Part of a small language model's weights.
Size: 18 layers, vocabulary 2048, 28.2M parameters.
Training: a variant of Muon for these matrices, 8980 steps.
MLP neurons of a small language model. Each row is named by its layer, matrix (up: input weights) and neuron, and shows model dimensions 48-239. Each number is 500 + 50 x the weight over its row's rms, rounded and kept within 0 to 999. Numbers have three digits each.
After each neuron's rows, "fires on" lists the tokens most often at its 100 highest values on Wikipedia text that the model never trained on.

L13.up719:438474490424518504553436449441417493565455534463448490565474545504500511515512412576544558490593524437470417437471509476564551526477491452382472530573457490481520469506454438544624457525456508466622523563463554512506508530526456427472396540444481540487494465492483562445478435467488548559494455482504453467553480605514510490533572577388453435505519550559527442510439547524463506611551519572450560547494491428408449558577506563626497519515544491564506521506487496559506554537437514493505486508470562556454499409522519592532591473539419521499508495427529505506466476565471499483
fires on: ",", "| ", "bl"

L7.up1053:562534487476511503490546512404494541444455457458482410522510486497552517512531494515402571548499493473520517515464472498495394476520563528502525507448487457459545472581578520570519443492496476487598550536410593525467553522448424480512482508544482422500513516451442594466523540521541540509465492503421456492445598505464451496395548448450479549528419534468567457554469529482428494494511398493611434493463461494447670495425531529434506476562576459450522505501558555457519525472471509414585552475543438510470506522487496484526437479526545500511519452538447553480532502493548426452
fires on: "iv", "c", "im", "W", "w", "a"

L7.up775:437477497594389486489416418408383434640504476406526553545472485513502558495462463406527497478429537518464473426395486477552568535447431529473585617451469509449495489532539472537478481406492472553474455481417448517446553559538466514449485474439553475443575542484468563467573473570534511483478547513482514498565546510569479525467477598512461537497520451516541570500555529475476499503436526545570505495447466456546545486535586499469511509447561545460477483542513496495475461469388587521429546615548490502596452434532560531556452439596497538438387522503461584503511447528555455539
fires on: ". ", "early ", "ate ", "s ", "u", "of "

L7.up241:550504396478512512463544504461490486518494513486530497565595482479543565454502450499584482486446533516468433493538522640485519510506446593522520466403407504441457442501420538509501495481387498471564547535526469474494556512447492499514526555554515496423510500544531519536538433447481509466562486404548522502476426523493535552605528514517513433595579499541460424478568542462435454523508469461543426384495502569556439570459538629433492523553470562406576567542421531516582504413399498573545466493524505461543569489460535477478465544504467497538466443462532654503464493609495500607
fires on: "p", "f", ": ", "– ", "("

L7.up1520:541504541478483563504414465501511430496494473455487540567479574499555559576540508475527450493466544453516426521512555556445523404533488487440536451470460479492455464419454506509487445508436505511436492474479496511515461513468420451532569430534606569491434471412513503403568473482546575529562487465510452513527496452528426515472546639426495497514537569531487443521558515511444536366556529450476465476505455481504483551484544585505445626498497514559523509509478496547485421464532486483398428529573569502510486454493546509491432551492521548519550417473565529525555564596547508488
fires on: "es", "as", "s", "y", "| ", "es "

L13.up1446:453565531441471505601581501514593484512470464533555551509509521477478444473482398554466564484554519423529546506486507410516520433531483447422483442484530539464620517476489476505465499446466519444569533441513557566591576462536541472446622430532511475501607493441505493475504456425582394479523453570569441525414526504494457531497544530566573511410485485484588531577431452509493499485566488584637530507538408575585435469557455557558461463568454480447537432525461476489499417571544509478641513461521551578461611498590369537505528425404571479418461513552417520436512469488527409487
fires on: "'", "\"", "sing", "itt", "ill", "con"

L7.up444:528489462454529497492562475393386530508535405485521522506605533515500543466506433462475551587477588528517502551469581463505463474479556461504509431472441473503524529437527514367385500436548633518450574615572495503563452445409552531508472416464512490523479504502447532460512403563380517459398503521506544378546492471473525484455419555429520580457495537495542580535523486572460480493436445551489476460556448502571527469453534545569431440497613464423551415496546420456479463462496519452507541364613487514428481441543599476518516446490495477414491541459569474523510565489533565512
fires on: ", ", "es"

L7.up409:509523547480514538430445464427500482533543516550526406408494474484497584498607541513445463442578470500481550526482422504498390504568545469365478516520456440478499634541607507515542510430431489432443439552470509484521542580518398501491538521482468460517575589551539523459511515531506493481516606472516585517464424386503422405529492468524506490508537481531498489494454455478529514508458523567452494449520525463451564563486500510478491429486506495533455449540606570456460469513420457538542489431569434477449589474462440445483536479404603571474486427389467524530483528554479430458
fires on: "and ", "or ", " ", "– ", "e "

L7.up1016:458444462573455537578564501441509502412448521511504479553470503529514573520508555485455533526415556547515513487518594589467428555651449518410578541491501415546500516469573474477468384508571495529463506458534514558487581538432475470482520451453504594499514521438471521487564508552508563548541507569507655628472512515593559423501440525592498483548488440490573373435448506444540534482562424441527541443530516538578469461519554514521463517539441485499503541537469541543524574446482495504408562419466488475549503541532546521464482475487552567523379558387476380484515578564395392530
fires on: ".", "mp", "M"

L13.up363:455526571455464514409450460564512381526513519491489541504477474477463485493468440492553527580571566487552478555514526489511445509601578625524577527553517476449492570378540520531508540504492559344518524478538463545628560427493473462524517457449529481400516549476570467491555494542495424504512465624485487522537540492491468539474551555499657531428507524631577476478542544470458417565465485482543490539543479513518460461519493492479460557436472510497489485483527505524543512574540545539564565447551483527547551458554604410412515436494479561542582449484417535537544493449494614534
fires on: ", ", ".", "-", "in ", ": ", "("

L7.up322:502578469427454485466541559533556430494418542503473459493516482488645490538444485548468481521474483502406587598445499506582430544557517521457527450462475438511517539536527599548476483427560447465570548453449546560503513503520474528506540468470559530548471521460453491531517494531391538541532457524440481447535452407491486515499485539535518464476585505590499515436435503591449439678521370457578523556518521564513431495505513427586521448518446519576470459446373559504553496508483490469564432546477492536471431622580503478459496549405489602610533529452560539515437486542489468482
fires on: "The ", "e ", "a "

L13.up1438:542474490449546539525577549552447556460591538392475530515416425480521523536441442497545503523584611498532553451598555539484489460415518513512443482514507490568549501499571505462446474487547461526486506458469520564545586469474548539431501550513501460457525515457570560492488506488499483597502528578379469404432448520539543592549545529532559502466626499497472474538370467430444444502588502456582539514602472575533463562507448542498447537532446499537428549510459453464535470556423513450506442476440444644483573556482450452506503561472414402505580447416551492522500537431438550419
fires on: "the ", "of ", "and "

L14.up534:434528471643490509491508496442452482554464522420516445483528622518594484515568627493528477545608566615599536537597505456511441538425490440576519546444412466489374526457438520474487525485503541376531522504476442459513563526561473573509473460535468591422601536560516454430505466510474525488547455476531459450482463490464537545493501408461378410395547446498510499494531497491567525525407561489500508467561498576494506452537496529546456509564509539465544529439450484549482586507612554588474480506512539609547445523428435544497557535555585486582569473549486423520472468498548357485
fires on: "o", "No", "e", "bo", "mo"

L13.up598:572443569543495513519562521490529526476571545543549535516471512431517548457503455509539490511611509460509610490501452501400512559528518584516404546549460515476563476486511500490563539444628492439458496576470495533481597555555539460509495506451567482473578455597561505533483456493491451518463483534497555426592493521497505572464427444486464450517574483487583562518422510485520392471547500386521554448542449592534466512523606494453444500521485456469540477490514442545482502517479458566534509513475547563507558518511533491553490520477464383578443438557465479496588506524522450513
fires on: "; ", "(", "the ", "enc", "ic"

L14.up650:416535428394526532588471497487489553463518561507512451513581542490521520510440502566500492531567443488426456397499449371501577488503526489413499513665523495471563597495495404508532545461450526430424618511514440474517392506537516471428521507426545466511531487476553497476463449463483522509494453536515447607646539609467539569540525536505482544497627506516498506496468474474514449425451478494534544532392561570488504404533526504487459538539539558468482505498419456475581488438520593535518405567510527504427533593556426495490562480540537398478450488511470549509468493466507501500
fires on: ",", "| ", "6", ".", "his "

L14.up1015:569480466570473443534426438526441576442524496494558483504440447425476498551447491452457551513475574498558595524488586463578486495504466362486524512513519477529457448455445489603500538488437410459508487504436487484483479423491499528455387460512443497516490573476523419454451534637486568568503459588432611467419532464434492486473504448526452500471523526552515458546451436520518505517585478398515483396507430596488422454518502587399478486464463528510537479506547533545552508557548524565509442527553577557487486452557502508504499554398494506549524520543485480482535553548458496459
fires on: "and ", "in ", ", ", "| ", "for ", "on "

L7.up29:486526566475488536527528574509429491496507471424504486496431492353566482517494569462592476505469550413549518500455503522572510494519502497423474535534483531466575579526556507433507488634561510437515500531389582442523477468469567504509448513438453485438502586548426486397410408584589553545513465457492506485511504441467514459465477458487502439550591505505450532498494539407417582503517541513448582572407490486411589519554544514450433491502542458510500615571491399501506579504538497518455433499493496527483651383501507523523495445500553539480481516433482543569434479495513400561
fires on: "-", "a", "ar", "al", ",", "inc"

L8.up1042:489494469485486631475492592492454565401531482499573477461535555502400580418540498536490544492451472430483509438517448522454468396516536499430533508499503597526464527439527590582413458391509434544457513503464559529481451470479544481499469457505501511428564466529515506513565380446567557491457490655490500530507444521502422395506416389481518462518497455513403454529541554609467531504485560543482516395464471450448536549470586582439577440515452425529499502421533496527540523461556469502420510486467519502534465502605508534445420503540507564552517503588468460470545499493466476484
fires on: "9", "4", "and", "7", "6"

L14.up57:581564552575484554507468517538530385549495526509533561447559477473477531644556489528468568401521567461479552435543521533436514504509553584426492524497511454504547537484572532483472465531600487541556549482480423538532427619564469440494576449579510502511540520429439626506535576569411527524525464531563496514477515445458539462508523536514399475585438540590445489527420531552488599500403439433481566513454516395503470554482614486483475526488548539461522548514453500511507577492473405463558460534466534476493496528562503516508563542497541521580569523568489547556526492562519420483
fires on: "B", "D", "G", "S", "R"

L13.up130:531515491524455508522531535527446460458471495496530492570533543512475527493558494525535505452514527471465484555507576542574430457566494353567482427510544381458516410542426460382477452612443430485561498439433507556473578520472536453544558495510455477492511482479503434497499426540488475436520463450454516506466449479616512503528548539517542457474466498644460509465437488487466472485489544593575494514550553515471553477576495532528520479535455593578536520475483569484522522357496567505418529469537516420494473480529484490497483492453490557491360538424511447416549530465487442548
fires on: "| ", "m", "un", "on", "M"

L7.up483:527435552532492539434483525568487489448543479464454515485484486506518537525581495443518444468589570514548487561502450517466484581525417460511489476542547527534417471545527535563487566605586552434561497584501593561450550515453382492561402505421532569531488490478488574529440582477521481556430461498522420559562432436550284536526560461473490526427401505572463575486553540419516451439427528464435456452513530573522536571538521550554519534458420432391532460463464545462538542464544471520556450471486522505466534506409476509476540590446501507465533497592534397439496494437508432533
fires on: "o", "V", "inv", "co", "201", "Co"

L14.up776:503466441486449496475421513472622433470464582470553598507471580542666564485538523449565446481551459477445553490596627509454501503539522517519469519433658470478491516457509532576512531550425447479495568455524478522584485468472546476517541491428524518582504499423412453461495454444548530462429510493538450512543517557498492401520578437380440500540537523546466451485514484469596493447490458534544516543528438500487488535451551498524466635511567496551476446491476491478502510512538399477422394457540527458576518628446491450454516540448507528408504538557440472457509548464454446507
fires on: "| ", "L", "- "

L13.up344:478538499534541501509420482451408548549554503519513426453483512541524461467459524447516507544464583545502501469478599491526516590445468527536506564485471568533497577484568476473433491556455507465571505555506519485499536506507570478460526552509478494491501489427513482521470465467434539473489565567425503528527559550576497484539449555492495488493451540486499490424434513499537431414557474485430618440552428493434543497502549447618580509455517481474575547422556598502503516581455509467455509542493540469524568468487563539466608451499498594520485448471615539429513482640541432501
fires on: "Pr", "Tr", "tr", "dr", "r", "Dr"

L8.up479:508546428522571354491478627536528493413549470520530489456465452469508498471481454531541490485543539504475513532490547454541494549583457516467466511601544542433455473424464548520509523545403474462537418586567487472482544555490529476544379450461546501426519512452568509475436488615472520525419441482463473460450518463472442530536396469457519431520531401510526524549416477507434580487558478378507485426501455504537474408562562539471318452623514505534479434504510516473486512508480530480495427547527480491520513519454485442470505507354428549502513531551488538451525519567490493686
fires on: "i", "us", "op", "at", "as", "it"

L13.up1031:591501551491514540423507537416518526473540501514485548526478526559526442558528445445474467479568487513594474548593510524440532525480448559544640480514482490508463466503425486601420546479517508493533484528489460477494526535500585460461446447485596562474571513447466445474479526520465572512512522461553458563466517612568488510576499493529425553585493623439442484475488460509524437487544419463480516511512398455483578488571452474598516540502475509484438516492456579562563536380555470471410493503500426539473531571467501563588556543534552385501509526623524575471504452439512551667
fires on: "\n", "to ", ", "

L14.up364:436567564463506500517443467625482495556508455534494459454527464488552543415524482562441474504551416533513492582538491542443547566500473563522553491525436487545537536475420489510482525522516519580487589451425534525572524471469597464586516484460541543553586515508433445471431470397576553526491489537509473564542575492554515498542450540489425558545515512486411482492474510472443508497520452566446527535521566506458558551519477516470586504566436456551518438528468544554571519527499520489458390493431483502517474531479415498378553442445511471518528547514443444509540623554435465546
fires on: "| ", "ov", "k", "had ", "or"

L7.up1233:412546434471493500471508499445456478457548442451509500521452465525549466534476471461556524472485541510460459523479491455535457448430517672464548524442477549555534590459475487445526466584609529542512527519451553525469442436525436536417552459468602533492585465566451477564594456578487527561476459480398487442633500527528491483537501581486465431419451588515500531551520453489474557553455386494547628546547503558585471473472534451477558401506485502428418507584537503490476447499534497442541527452460545574489522489515523470517493476532573436552539423534443559471491517467453551530
fires on: "'", "and ", "ing ", "following ", "qu"

L13.up111:388473530510602465512499451547606520547540472473455495493507469352486459504539546499463487538461488484538504445500492506536489438508453503612483550514452467496451494496486571446561527536492500442577530518422567618470490421564490471517477428505428415513501553522531643371476557578476451455418504520578504521472499449536523558444552465480492531556444581451564527477541508509577545586454422447489536490398491465475589437499441451577525590601515463485459489495538533540601563463459531497615474509504505460564504500447571602509544594521509437501467459565539534442646464461472496492
fires on: "C", "W", "A", "R", "N", "c"

L13.up960:539480497475488452477549582460494453583541539480457486561432478424505572406508591535588569500463576532486545493437485455561429518583409497525473587563529462519499581505428482477447536566507479486505586432512495576469569452572448380493493467523514457501434548543473558549482540466490460380438453489501436452455534512510439531433527423473540554524556516477583522506532479450404519514570475438484621601464505439464592440528507567511581496481492529474549481447463475488543465482491436570445477443512556491593517418443491564503567478483522584511532443408570582475491461503494503551
fires on: "M", "m", "W", "c", "2"

L8.up296:488563472451487524557572501470528506482461495460449473502494468503556555528515522519474550512612550474426395465592507413522545560500474551560354428496535576528528419499571555459484515526566520486481490515476438436441413507429488455498500431514511569534454454477480518504503517491541517549460518522572521562519591560534467574487413501444441505536499621477434448490456481567409480540491404440451464494486415572512475501603546450475482506550489568374515488534529508467552491449482490529449490464521427497421478406453519448585529475471493518419436486448565574457565523490450527580
fires on: "-", "to ", "inc", "int", "sc", "for "

L7.up1085:469522488516542460476502450402463534495487475438459536503633491539460526482523475428483495583599457500454490530482494470438542540549534495500551545496499525557490522483532505486623542473505534530485509502527515535479540541450584463524514491586460583516593487547502473532413516477465506447472520425511605533512462453517568522469450465445501513559468520536500573491467415483562439507467553510475545434534450480476518493481489500498568501475495435462448437536434579529401411446561493490474437448479527575406474450488611483466476405504463491516515469405477528522437611536476504601
fires on: ", ", "ap", "er ", "Pre", "P"

L13.up509:416579450529518359480455448530470496528469474457474521525496473701469456527545459484507548546542521499457492553566422469558423519480439439493585474495375539448484427443447493434480458544529419523601534523456560532519542488486516449562459482565545536502422534544472498421506535459474437545563406499498633455506503531511489515543498446454449433514512449516512470514501406484530562496540613420441533548549535467486496406535530450458385497482526526514490592466495559495474496476506532533555509472534505542477413442480586581477490540592555550484567483544663416521526447526461416478
fires on: "o", "Po", "au", "Jo", "mo"

L14.up783:492488525462548505549513584545522573441444372484540423503486546555550483475480572523522524495480542455456536519538468505528559593528414545585459461489467508547545576538463480513448528516489507554547526401441528507476469452525520429478472521501490562508527497525512547411408455467547545539552506510468433496417506583426459495459518593415490493473488470477590589493493540425412463489492520464569541483400436560483452544460469490485498524560437479574491495502499447457631486536563438540544579561563493553439479503480483470432572455509505433456432517426479540470560449533382443550
fires on: "M", "the ", "| ", "V", "\n", "W"

L13.up662:616444453491424502544582491445424494421490463492550490499493516487494563489412449557555511562516500497595519486546517607544551510487513468544487584616468563501498508483402438504515509538365501545455435519458565502478538402527508447429470536497490477540495488551490535497652592507455480523513505545425499488524534466452483547543536564547537524498378534440467525511484529568502488460643552449480560543488491494548394441490375620499448461507501610414460530446447493425592523614553373471479555528505544555500422558487449411482571476486499529541540536413472615472495438404459573439
fires on: "the ", "Mar", "Fran", "c", "ab", "."

L13.up883:545517535421528511423403478558567508457444600475479462522499459514476369473519495558514447493592546579445475441531535560462441450474542559475521508555521456541503563554524582427512526501484514507488568524473511588477492497469502485494437478502544560533468531489494519493474451473410429547411502451496535562489552460550571551435511510465493515591595473493427486542506462431561473538504564510513535541412454575556467458617482518518421565418459486584483472546394527447447493490416521416393438553489493546452490522480511507514476483519513457498436491444546475533526441461487417411
fires on: "T", "202", "t", "on", "was "

L14.up1473:435471424431526553553457516408565485421517592504541470568539597485488478452502396473520499506495519516540523446489486410443521584457420495517418427515480548467544496474457533493484558508441472561496543467459521496536528474478475434525455467478495603417545495476555537507516482428542412489539538524475467478490497490456507588494493553576521474566582468473490544516407474464480537415542445518618504460503463449482466555518536482510463544467474458461531540513548497473542553415548454547606515502476525630474462504491440470472549482447477549474538535468447457455526477437498509569
fires on: ",", "| ", "M", "the "

L8.up438:478590500559512426377439551492362508509464477511514446501481499541509534517473553560457518507486499531551501461551558499497522577499537534567537537572499523496505502524621420506512540455566506456396562480451496467391524564506420503447619541492533544538503531577493481511482443437449499552403499550455489530509474546504511449491550511519531546411486454523534435566551485466615496552522472554614504505425462575337429471556524550587487569555504503521585474507502424506641508390465511529426515512515482423483358620489507508562469440500573518404572414442449459507482477516531441483
fires on: "v", "\" ", "/", "ti", "| ", "V"

L14.up1314:543567498427537465451507579476502497560569480544486537526438478480501407454435470529584451513448450500511485482520556391458452487466532522468488552550544513501467490455517465585536508523347474494493506552508539560499494543446548514485500466468473561457605543588517483520527461489500557503557493488506446477477430542443631592403437491521541385473469595513511531507484422432412670442526430555486521528525533503492438463502541403567485620495505482468545474461352520486575578512479467490569456522466475577456517413503493510544433562501449440557518461531457534552592485472534547511
fires on: "G", "g", "and ", ", ", "t ", "o "

L7.up1121:598469469545340436487440489457498484479439471478496566540575497480491480568445489491519560437485480402497569523526534588487543560462411643531549438516507598550418514527429474458459521474460458514560508388517456491413520535490588499468547410538466539545481488456537413496491503531517503488432477517477498457517509519400516526488552469538411427488544511566563458512459470561456455532514549442542479495607473450557415501581561494474404415532477485590428549501549491517552571452521489451455506499526444487511447485570545484457529503526465456553654529512500479463461499460480451531
fires on: "att", "tit", "and", "ti", "os", "list"

L7.up1002:474491450498472660478422528432488427558500521421471423451561551521532452521575448521523555478491619491499529569577470535514523463578521513540389593489484528437598528431460496505622450457491542453488437362509433441507511561461499564458471500488501530515434453435530420482436516520543510506492442447526617443520475458543450437513492485441460410552475513439427553507497458534391592543493585491485409476466499520580541561431539496541527473538524487457513510587438441556531492465459614599468469570466564502480451496507458496379514503512536533506564473407520521490531510513531452538
fires on: "; ", "===", "o", "ann", "and ", "& "

L14.up586:485474469540485521555517452433565531529530558448454445541516629543583467454554530499483510485486536539463476479634470470517430563526497628541504488469585476432413444452508521506546610463605410474466489590434574434475390564416508403484548573479492493507557501472423539414539501497457522516413549412438518600512493523501519524455483508516442531465500501511518497527506581520469447467556468487464517464535524615583496577499513451554456462453479548520479602501534475553584525495399549546418422439539479439449497445418493546532565511416498518492545472510571486572490564494481489472
fires on: "s", "S"

L8.up1457:551525545372553525462493541490489450488522469484430448497430597498476506543513576517481487477544401521494572471477543469489503497526361463443478508421425493463562563516562472445432549521524480454516502519524511515560537533552511531459522510482462534452607538546483550504552491603441511502492410428417608520561564421543505440537456505556565514424483489415533426519464390568582500482523514506480435524490640486421479494544548437523569504497465391554431516513462572513465448551441422537554486556488443434437513545409485443500527421433483512498447558515584498434535522452458560562
fires on: "as ", "'", "and ", "or ", "film "

L14.up50:527537582528529414531456471501461471574418546493476443533473509533521455463474445367486487474519530534549552491510521456563447475597456567529509491527479478549487447444402592432556534414473467445508456605482520559533539498426566465528447453477489534471526507414590475433518459442518521471561420577417521457511487433531528494478503482489608478551454512553542432445547563486591448528549543516569498486577508534535413446504509560470460612509511478500550596359551537520637378533550503578449515559466480511471503481440588445489424559508472495585475507470518558503494431403450518522
fires on: "in ", "In ", ": ", "January ", "from ", ", "

L14.up80:536479411470505502532488520509489510557508529462499411629493465484487589474483508439542515485576534436514503482555421521479514519422465439471544504441525506456488539517383480460609446472481447505609592494487483445544505446437590507491557606560485542553555542432495453488580459482472511571456494517475543535445561460552488558528534496438611552544528514469540503469523619472503507501579483467462544420447568497569512475470540421553548502545493541520481495490468473564556469534508500531524513466540515535535510546514540513427501434512523513405492484502557603544551535440501597495
fires on: "P", "C", "ur", "S", "as", "E"

L8.up228:492510401528593474441520451480424509511402507507511573476531485531426440512549472479447490456591547576504464435566530607514480450531410495465521443593453495537495619521494464500459696445508587554527452478452527436449547537395530475496515486500475451455557551526499395482461491498499485617507506526542462486487483521539471452454455484505532523508541450549524496488413596576558549506497520347503563443403455548609651525501518541456525469461468572435438530475534467542515550544449550514402486574510514529324557512434523497584564503396481461529494485462535548506497484556511543572
fires on: ", ", "and ", "of ", "| "

L14.up186:425505498454517469364485397524474513544526440536454557517448435489442482484450442454507551493500503524498366468553540575476475532508448437493528494547559498494492548560548501517453503526519446438596493526529524532462465477499496523493477496498532446517511592495542413594500492416536545467527482528475438513571591420517501450540500517455465575539427589505496442464527448448464455502456512523412475499483551467539475544389537508499582429474522404540503518435525506473502492485579462472526535491534563499522629447541522544445570453467564543461485451488484475477420539631476500567
fires on: "r", "'", "atr", "Dr", "a ", "Br"

L7.up1173:512487511556439450550465482447490604588402500542453471521386490541501435569452528478569446451503481517507534549488589521465558564554482509420536471553464434422433485476577485440493528467526503448510470504464487499497484510426464371451466397489410476501438542548531582499415457520468480481497537517495537516531573489520561551463567539460493504490496483519559564414546606380437463419587395517451444470461519455528480539542527477505439486625517517550546517533501495519544522474449554536519551542623485549440501504503622520513615561555429592445535487534518494515518501458542482608
fires on: "Indi", "| ", "sequ", "of ", "; ", "u"

L13.up29:479524428534517506478540523513457513571514505544458473517568517610483565544404536474497485522526617380444411457483533473445541496537476595540499554514497533589440615551513363470518438637553478423544528505552509522460441414498402576476506510551480506539521488521410519465478479418486615599498402526557502459459505538556445560526494538415445505492467426459496525485509444415509516512442458483586550544580471538525425534547397435437465584486354488509565477505492496524527567446495578520550508424530555450410546481462466557519550511541521488499471494532537459395505490466586436516
fires on: "b", "an ", "h", "qu", "'", "6 "

L14.up1494:462496373473496507462530416501444586442506465543455474417554646503560467455527455451485506601520519482560448494506472509461479554488468552579483419609547432458465503517578533461553469560477455609440505575513559442511509494487494485596542393578389483510537468479539389427504397432445444472553413494475527516477509482574572542517477439499483459506527524485522471435446461527509444475348509637453537503513552550540433532520491500461467447468482523594516560469520530499524507522521486562467462473518445517500504480471488465460455400445529502571565553503505514561512453450481450574
fires on: "qu", "s", "Qu", "S", "m"

L13.up551:488537488473493478399590500497391424466509498498510451492601547505508521449504491449476447442587433495438434501484422534520504521423585524551557508537430503527517453414514470517435556484451489558514564506552565512481529485458558544465536589461469524472573490482374541535408574504510413496457440462450477522497467493493466495413498494505552505476476495462626530495569474569534460459449467444498481503573549436522571494477491555540490533492469532538453509457538553474477510435509419485421483593547558328550502397509444491456533399469497520456517499621450409472545537466491521481
fires on: "as", "feat", "ated ", "j"

L7.up1110:504474491410487600442514500412533484465541507565553364496564534507500548524493471505481486508429412514553405558468542524524496502451573504414502422497466583486531521521414577538466443485442527573525466551437481513479439543503503574482567532431523504403562587512570459533562464522507480484479514552524479492494553500478590476401582428565482571555486523563462497463492520593482552399473479469392455613453516546532516575498546586421518547475563525370473427487444531497518520441433511498483485557452455446465503524418595444515475547503542472453529421414416467532451561490533448594
fires on: "p", "am", "ab", "ep", "(", "at"

L13.up979:475472527457453427442477501508567458534474431452466501596490517468430456490545465486532513548445472513545506428485647438476525493505533566488484505494423506436567550465584475544506593484556446519495505562525494533498478493467403491523520605492356477423497518450507523416460515574492500479443460454543459461418564521513451534499555503503361433518436459471513480581394401495496489466472451488546503528410534418516417501454500455505454487499478447494426499552462536510488587500512556533584494518406465491466505578456503546436581556428492448548557506460510482517403464498483518446
fires on: "P", "G", "K", "B", "St"

L7.up1330:489498462441541539449522534521613414452484520561497582401494441541454566586598538517472493545552506559576518472356500578431398530561555579483515454586488454548547562444497563514522413545623599534515583457438486533475500589451439490460526508528528558556492465506445574523450561536488450559600438430520496515539470392502450496504510522464549597497511514575507517514547549527504417539466538463455572451494542570528577398482530595545553503443499426416496454528514538479525379545459458534547453518590485504478500489498525522477472578465504488552520536488570488470474540497501459487
fires on: "a ", "e ", "V", "o ", "ory ", "201"

L7.up1152:427544495451449483413445404534435409487535468419443443504570445464520505558511488517494527524540534495568514475547455541513432515506533547412550545529545555465569476528524425536529527455440568507527471422500520463552511506478585499516489523514419431482428544468427481514496495513457458501526512455569449533516396494578498470486388447397436503523605485519529529480524447481451428504529551551535554489526495454559503453558432557475571594522484362479513534524483385513479539459449517613525528475539570542440466589456511498390435508618474601505639441467533505471487553488558569602
fires on: "and ", "& ", "American ", "et ", "le"

L7.up722:460524404504510506569481620455534490511563520519440461573524557555496481520471422513451479477483546569382434530442467523563444470412532489554584478529527537492495540481509548585477529504559475487480438543500585440486508497483494513512462417499558489366484474522533493501513516561433475489520578494486534486442517434453461443500425494570473534551494468604475481475459553436429415549545536517579446451528417493469559548594550436557510585472572542495499518606413581401488499522484452509492577447562551451460484538482541528549429446521477507555471507587432499516497623541545472453
fires on: "Histor", "ther", "et", "art", "n", "th"

L14.up576:474547557495456529518541415473444519563456471490440467500490599422427508540458488582499529480511497394544469536593536520515485553505437528358515480469486518431481478426565387501542487506422527535507457493485578539515478512564477569518460506427497500439603680504544612504499450444468533467420504527579550492509569442481517546539495469468450544528513608529499511499517540445547540527530583494506495477533480502528445478497587430490522476580496553474511494492450451539610541509440579560548552553609501462536543464521568591496514498614548525555535537468544433527509541450484515514
fires on: "| ", "US ", "- ", ", "

L13.up30:493555508505471498499540591569527580508541499508527474614532474507552391539521424482484376462385463491523529493515465487474466564495546481478599542541629476367481563525442397484499404528504499461491462449473484545550409509462522538407451473518540592519466591545547517565562471569400471532509426550485452493477508483562577543494521476516534480430496404491402539466530493491537514544397568478559476533518546519486565444585481484430518557553580503468467411456506522599511554484445558498526523483526598508461487499529606494577552398514528528530511518452545500532492469489522526442
fires on: "R", "N", "S", "i", "A"

L7.up1358:482481542463546509542433486517577552505537490600515555566536501417486511594504483536460468554529529442450406533494506436521543489427498484454525615503483468483550492514536464488501445399476463527518523541543506536449445466413551520512545498454563480541488468496588496551513522525550500586416446521482516477451521509471541500433520489402546511533456517587529536459513480528400525491582534443472457486452439435481549529531486520521482434486479471584446568448557533437518458511469525424504539506501537467532471433461413464435645595407470495449427551560557465541581415488539491459
fires on: ".", ",", ":", "sl"

L13.up1405:389475514556521471554545379559418510571526546430460499476499459431485510517458532560503561493549455551474426518490551542543491482486437488465585513474515533442448447544456416427463471531535531526488520550481442586452484546522489427527514505562507485549545509501539581543420482527546545503472434503564566480511435473579482591474493483496445524573434545555488528468461555558482498505488382485502530541492490506494533499510485395591537465536516402522484517455498535452502512524380575601521527436528518520470489440487547582640529520527503527504553499453558549481461556442596483568
fires on: "C", "w", "c", "rec", "W"